Part of a small language model's weights.
Size: 10 layers, 8 heads of 32, MLP 1024 ReLU, vocabulary 3531, 8.86M parameters.
Architecture: LayerNorm before each block, learned positions, no biases in attention or MLP, tied embeddings.
MLP neurons of a small language model. Each row is named by its layer, matrix (up: input weights) and neuron, and shows model dimensions 0-127. Each number is 128 + 32 x the weight over its row's rms, rounded and kept within 0 to 255. Numbers have three digits each.
After each neuron's rows is what it responds to, as a language model described it from the Wikipedia text at the highest values.

L4.up535:101127131100170115111132129162181120122133134166145148138066127118096127131090122158109147168168149110161060151101134131167154100151077081163144139149170096109143078086115148109068152090122139102181089073143102097097128135078139198174080128140185115134112131112143030152151076086166161106103202094180142151164125083147178194182118131112112109129165155124200143099160089112163131106120
Pre-noun modifier completions. Final word pieces completing adjectives before a noun (r-are, ext-ensive, trad-itional, min-imal), plus "or"/"and" joining nouns, as in "weddings or special".

L6.up116:063113101119185140129185145127067143108102080143185144148100113155114168156123127153139140161148138055130093110094128165074162127116131138148117108189131112125073176146178156130114104040162095099122112150197128109163131062117149158102103154097105135118145144091120141143142174148123129071126127163108130154110141093152136165185163174141122138147147134179120170091196190096170092079113
Mid-name continuation points. Tokens inside multi-part proper names where more name follows: hyphens in Jean-Claude and Anglo-Saxon, pieces like Mic|hel, and "and" in Samuel and Sara.

L6.up604:145143089127132196133142107093144121098115140135143131167146096145140135107123128184128103156116164206126123146139053127173137140095158130106130159120206160175143128068120062115128137083113122122166131148129078105110110127112103072101144107077107104142183123119122176182075174123156185176111137159137098063118133103134138115181174108081162137163127140140172097088097145119155123161154
Nationality and place names. Pieces inside nationality adjectives and place names, e.g. Cro-at-ian, G-reek, Ser-b-ian, Nebr-ask-a, plus standalone American or Roman, and "was" after a person's name in biographies.

L6.up683:138127183104144098087148072082088190108199150138092079098138133151124116126114071173132116119092117091157183121135112136159119144107201125087143103096121074138116155107126091135111131154089104101108107108148137133179162166146060141081106149124127144181105140115140124114096118101090107136085136158118167123138134104154148137127112106148084123114163163186149115105070096142164176177204
Line ends in structured lists. Newlines ending an entry in infobox or bulleted lists (Website: www.africell.com; Party: Democratic), and closing == of section headings like ==Career==.

L7.up696:118068157173160135134086166095070084162142090141098117180085199086118114079184178139103147126143116149116125099141148129101102108112163154169098181120132073103090192126138149080077141140152115103176152158155151131133160073089121101094191125169126063142089193101111144126125117113113156150123141116128121067105177139091123141183092101177101136134204100142080160107080144061227119119142
Coordinating "and" between names. The word "and" joining two personal names or noun phrases, as in Shinji and Misato or Vernon and Gladys. Weaker cases: "at" before times or places, and word pieces in infobox and table text.

L4.up17:128078106123190144157134155115078194170120103195154112075094117105100102117154122166130119182129122107115116115130152095166150168165142135153098112103076115170126160145144178149192019225181115167108120133066139150091114179181113096077147138105096179154152122139110150060101178168104165113141122158143116101177139126133121110123112101158118146159110028150139125158150153135148174222146
Word-internal fragment tokens. Pieces in the middle of words, chiefly ü in German words (für, Künste), compound hyphens (Middle-earth, anti-aircraft), and split starts (co-ast).

L6.up74:125100105103166145130087182141075126136118079186143135156084148095124097127098127149112105161142133163101137117108172119120145120133105094076124113157136063129113137088067175119112131059162170197139123071158165132118128156129072082176168131121129123144107082107107098159209100137099166068147149150124154128102138115104120121162153180202083156172137167198184095116117087137230109104177
Alternative "or" conjunction. Mostly " or" linking alternatives in lists and quoted synonyms (mine shaft or cave, good or bad), plus slashes and "or"-starting word pieces like or-igin.

L7.up650:087129140128142227083079141108096133116081134158090121137121118123173162137105131118161177142155090125109083137186127158107144130123167085112115095062178131121112158186079168170082120090119137143095176056201095166118097124071149111150101130141117141146154143119166086177066129111122114103138147145164167101179129123172084109153110154101027097149148066122116129149141121128154130102157
Linking words before complements. Prepositions, dashes and colons that introduce the next noun phrase, date or value, e.g. "replaced with", "using as", "1914 – October", "score of".

L7.up924:168097156098093087137116096105148141092122115154141120137104111091156089092107132094118147104175185165090108099097113153126134120183187103135140125119119116089156113128143077118140156162104144097174123162148127155167122129163149121097147068098097139128114124145156148164067113084110116141144118186156158160107136141100158162138128118113121060077157120148080160071144139099138103127109
Place-name completions. Tokens that finish or join proper names of places and institutions, such as Camb-ridge, Ox-ford, New York, and the comma or "and" in place lists.

L7.up597:135078158137158087099148164132120115103150219166175080136134119127160141100138114128135118182103129076099145121104096141116089156120080159092109129076143087152149137090133123093107194161144103138113096138147145172098118128142087100141156183105146175110114210105118163130079105167148098185189079124134079134163143188157073183191128095199119064090124112141141125132169112154117135184118
Mid-word consonant fragments. Short consonant word pieces right after the first piece of a longer word, mostly proper names in tables and lists, e.g. Ips-w-ich, Pes-c-ara, Lis-b-on.

L7.up972:110176096097133082090135058212092099226096097111110119194156066129127123077150134094090197143144184129158151109143125158127184119140148128137172125133106105136114135114146083079137149109112138153128155148152043158104114159167124121122125103139125163139104162081106155129144123133133139134207164173119107111112096106128139133104100126140131130140128112144114170173126129152108148202106
Mid-compound word pieces. Hyphens and inner word pieces that continue a compound or multi-token word, as in anti-aircraft, line-up, Myōki-ji, and Dist in Distributed.

L6.up8:108159107101099115168118117158142096125117146135042117066140131096088082082138154147152065110177093123127125117131111134152136169130157174117099112127145104138127120096109111113054106151145056193110064058180121124109133155101124100129176150112131159120105112155170132135180111141122121093096138135150144178135130184087138133063134154122118134150173160081152139138165098160135166120115
Post-subject verb/adverb slot. Auxiliaries and adverbs right after a sentence's subject in encyclopedic prose, such as also, was, is, originally, initially.

L7.up791:142052155177068074126074118153087058115126107147120135092074109099126150149096107093153113136128121163149175179126149176105133140127144091100122158153176045110156153124087157206147101121175125119161107131145114124113125163144194098175122140127164108133106111103116115095118167126133125094149186147123123134117119130109117148120089131075127074079124158083166083166142125153125066135117
Modifier word endings. Suffix pieces that finish an adjective or adverb modifying a following noun or adjective, often after "a", e.g. fair-ly, accept-ably, attempt-ed.

L4.up497:155154090125152137109105110166106145125231074153026144129142102113121207104181096153139160174142152117086092125103171082114069131101091150133103143143111131104098175125134089123155144138151100150095120183123127172124119111099140141153069077085131077133169148093097134127142159144144160134178155139154109117151137166093180108123135132166128137129133107150095097126072159157138100123115
Mid-word subword fragments. Word-internal pieces and hyphens that continue a partly built word before its ending, such as Sl-ov-ene, gr-and-father, W-inn-ers, top-ranked.

L7.up37:104130082151143046136120071164063166102163139107086067136130128086108093162132069166151134123124112135067144144133105182172162121066127110086161135182212177109078111101118147142132046156148124175112097126150103201181114123119156088118126102103128155104159125087165114150149161144145139161111101120104143130129144185159130120146107142094142137135156099144138134204092158101119102187187
Word-internal fragments. Early or middle subword pieces of longer words that are still incomplete, often right after a prefix or hyphen, such as incip in principal, j in rejoined, sub in subjects.

L4.up670:066169161099171139107083142152106073176192125102041129122168107114161126138129157097107176142140118133109064189114166101126080158165116159120117159160044093121100103171102144106095140160063096076126162119158127167109074107124172092133094099109157131103140160102143094116136167103082158051096171107143098159139106099115112093069175141137192170152107153147142163106105148115118110138101
Conjunctions and mid-word pieces. Mostly and/or/& joining paired words (front and rear, criminal and civil, light and), plus word-internal fragments like R-ena-issance, C-in-ema, or-bits.

L6.up104:154195164166143143213152183165089095152096114088093135091127137052165144152160202115109123104151135133148070170112128137159132112173186143135145062120150168134119126183094159086089084071094071135155159105136079129141149084096138151112091100161137099112120143119145091112154137164073124095111138186105109110170082071139127104213134078127085143157103138140158114170149122148136108125151
Role nouns before names. Final piece of a role or relationship noun placed just before a person's name, e.g. -er in manager, -right in playwright, girlf-riend.

L7.up286:149102087137181084110155186174085141156074113152129110082126121116091088098135139088086137143132139144174097168060154180141167153145158114100157133108107198148116117128168178142101126174075126165106167090151113156123135105103143118148120162169083168120129164098126160129095122135077159178107144092111133105074073168129128070139135171122166177186169102102108109023176141081128154135123
Conjunctions and word-start fragments. Mostly "and", "&" or a dash joining two items or names (Herzog & de Meuron, 3 Feet High and Rising, verbal and imaging), plus first pieces of longer words like spec, cons, des.

L4.up888:157082151137065097129089076095132137153141068141183156083089138131147185132106164132126168140179101093149128137190144157146114091122154121105062127115151163115122154137111046119172135108079102118173161121163102145103135161055098111209129123133167137080142156130143121077166115131136134153145154090142096109110126159178145122059115113132111085101109120078087130153122121090131111103141
Clause-opening tokens. Word that opens a new clause after a comma, that, where or when (some, the, she), plus verb-ending fragments (enab-led, adop-t) and table pipes.

L7.up565:131090110105113180097151133118085156157109137112186165156069139168120089203096032119122160172115093128156130151123063153147162160064122167111173177121126131134161158125159133160117157161160101141112118119126144094196081114106115109095042157146104127183154131134157095128110100121117151152140142140046156076139115117116140140086196143130151190157167117098149134091155196145168092187131
Numeric infobox value pieces. Middle or final digit and unit pieces in numbers inside infobox-style fields and tables, such as 107 kW, 16 ha, or line ends.

L6.up300:139124190178082124106117117107133122094137102139173106138114103094061099144134114200083140145124149144184070075121140129106128169114127088133086128149124084100127136121136133175142126145072110166068114112081136075047103147136197144143128150138103089088177139155150145109060140151193151109154181139159153148115163114169124160129159161099160120100137145167124148122148122184108090116106
Mid-word subword fragments. Short inner pieces of words split into several tokens, often after a first-letter piece like R, r, st, gr, as in gr-and-father, R-ou-ge, st-op.

L4.up403:188127152224164164111154152074085131113137159114192080154171073128174142071101146080149146156113154128110110135094160176122113203124112126074105073173150114172110114138105106099092156121143109112105172146171124151132153116137121090149126067114130119107154169137086140127098163106131127126153164154171175127133030179129121107137060114140065141094142111041072113143154156114109082095140
Mid-word subword fragments. Non-initial pieces inside split words, mostly names and places in lists and tables, e.g. N-ew York, Els-ew-here, Fotherg-ill, Obl-ast.

L4.up291:180109146107087149154106073157122119134106067126112128145166113073101104166128099118139105114194161223102136046165143129156145146155150180145055099147104161174116138130152175108112123169145176116121125134143160158149069119145120137100106116111112112160068100098068113099166074112133163141194168102183118144087167080181138112104120139169140134095085129146094057099088130095149130132152
Word-completing adverb endings. Final word pieces that complete a word or set phrase, mostly adverb endings (-ly, -ively, -ically), also only, also, at that time, age digits.

L4.up907:125170130091121112196128168133119177097165130141106164154097110113106127123115111126127191217100138121203139177104128181134132165123164061093181090105132148116131129132149115131118081118161101135114131111106124085123112154141119128067130098086125112180179165158132108089077142109124107127117121190092126097131149186153103138176101109188085091144145158140144123134142140109079154160168
Country and nationality names. Country, continent, state and nationality words (or their final pieces), often after a comma or "United", e.g. States, Africa, Pol-ish, French.

L6.up390:096109134160066129137113127092197091095127122141118084103126143130144200115092075113112165106223110073132127175123143116071094123108128161127142168129143169125133116141149155158117140087177082088147103140132115109049137147109121106135118115060109128151114158106110147151129161133147223186163130132130112047100154118128145182101140131158166121187127167094153103063144143152166102149166
Clause-opening adverbial end. Final token of a sentence-initial adverbial or subordinator just before the main clause's subject, e.g. the comma in "In 1961,", "Nevertheless", "Historically", "When", "at that time".

L6.up243:108124140091084115097103091108115137098126157125119147155129095099169066099137160124133110170179110099107108170191175176092108095183137071187107113131142143157145115135164089106170061138126162131134145137161113136105110125105081134039165147100180126143168154113132131155167122190047129131075163122124152159148061126133164140153145188166124111159115138148147185079188121134147129125168
Perfect auxiliary have/has/had. Forms of have as perfect auxiliary or main verb right after a subject or relative pronoun (which had been, that has); also b-, e- word starts.

L4.up272:140160106116075117152050194055201125134101099091155082073160179091160120151152103151126136082144139110147103101087138166167098103131117135121150131148183169129112148139142140110095131144076137151110116108113159108185138088111168117106170118135152134104088137082125121113131180193127120176152096113108048113082136097114163181121160119096183105173064175156117091195175151142156153182083
Noun-completing word pieces. Final piece or whole word of a common noun, often after "the", e.g. ide-a, iss-ue, surn-ame, film; also some commas and table separators.

L4.up390:082100146093152143137147152113117130122154118104112132150134098106043169189166120137144179176097097110120127120156152201114141122140130150179169091111116188149121146059121117149145129140107139089124154126160112147125163078105121083134083140134146131118135184121063099113113167113092183101165129146142151058132141188115142152050146108157097136115203132127152133140146072100157138177101
Name-joining connectors. Connectors inside compound names and paired phrases: hyphens and "and" as in Middle-earth, Jean-François, Black and White, plus "the" after "and".

L6.up1000:143073152111146073145162108050101159075088110187143096092144188177090134076207122165152105138085100109123119111125163111114189171144198164151134197096101170101093125107101164146157093149170148138075120142088173130181163134136132170141132114088142093153147133110098159124102171142084139096108114183118155167115121142092133123188159173162109068121149108153134093112138142175155093163120
Mid-compound joiners. Hyphens and colons that join a word to what follows, as in Middle-earth, English-held, Chinese: or Latin:, plus split word-start pieces like re(forms).

L7.up820:102121143100137090108093097209103096130116173170107122176119059153173100111152155128161093176060150045073095175147094114131171170126144108098167124174142151116116089091191101118044137194141193125114121140125128122142125110106074146115194164159133127147133114061189122109193138138153114137159104181132095151083152102101080082127117124138170143108121131149114076146091091104154159128093
Perfect auxiliary before participle. Fires on has/had/have and adverbs following them (never, already, since, also, not) just before a past participle, e.g. had never been.

L7.up179:059106145101173169135130109230137106125098116115097070128116069075087104174123085189105108111117149111108132170123124162145104113147119165079133124116175136135133101058093129087087165156160158137154117080113168143116084120155156119196106130127100130085121141084181124118136166204085144064083163151163104133148158184179097093078166120147124150141101141130170214178133094166128134131092
Second member of pairs. Fires on the item right after a dash or conjunction in a pair, e.g. the second score number (4–1, 3–3), loss in win–loss, and/or joining nouns, plus word-ending pieces like -ically and -imes.

L7.up304:116172126119158164118166192155158149117118109028094111139147182081203150105075149135148137139110142171144126136115136106100129079107129131170150087135153119115136086097069156122195061123115094159088138152101109093100112120119161130093169119136115111075105152147153156158142118141138120082062162167109066135168137144085134077193094107133134132181091061093154146151159123145151102131120
Role noun endings before names. Fires on the final piece of a role or descriptor noun that comes right before a name, like po-et, bass-ist, newcom-er, girlf-riend, predecess-or.

L4.up873:191103113156175139119179103143112123105145099112085138171129094141088117081093106152148142126147088119011147153124165104146129213176156055199115122122156081191127132123179082164149084118107196188129179124124145118151119076179097078127128121107133126156109161036164125122129141128054110140118119142182146115078152166129113136117137103181104167128101110112174142066117124147180094091145
See also, auxiliaries. Fires on See in Wikipedia See also headings, on auxiliary has or had after a subject (has been, had acquired), and on or between alternatives.

L6.up246:114081112101132057117147147157082148078142150188137152163137069114158119133088115090102067133162118076100129170122072182083123082117178110098166140177182119168163124148112096128061172159204161148125126143125142111119160096135111085148146130180113153176129151201087187181123115226090136190117126122128127142087114120137137192187136050159119123088147147101114104186072110185149132124096
Mid-word consonant fragments. Short one- or two-letter pieces inside words split into several tokens, often names or compounds: Bourn-em-outh, hard-c-ore, Mil-w-aukee, and line-initial letters like W-hen.

L4.up946:096105145111119175076116101123093103111133122082128168101103143138108128195132153115144114116092125164122130127182156057140081141091167126098136173174115118136174104168143169143101104202161103139125157116153085153096142104106156128132117197162158099152151157152132098079138173142137163126148155141059090132123146028161137201083129109154110079079115106127104095107197148131198075116128
Field delimiters after values. Separators such as " |", ";", or a newline that close a numeric or short value in tables, infoboxes and stat lists, e.g. after 58.06%, 1987–88, 2:00 pm.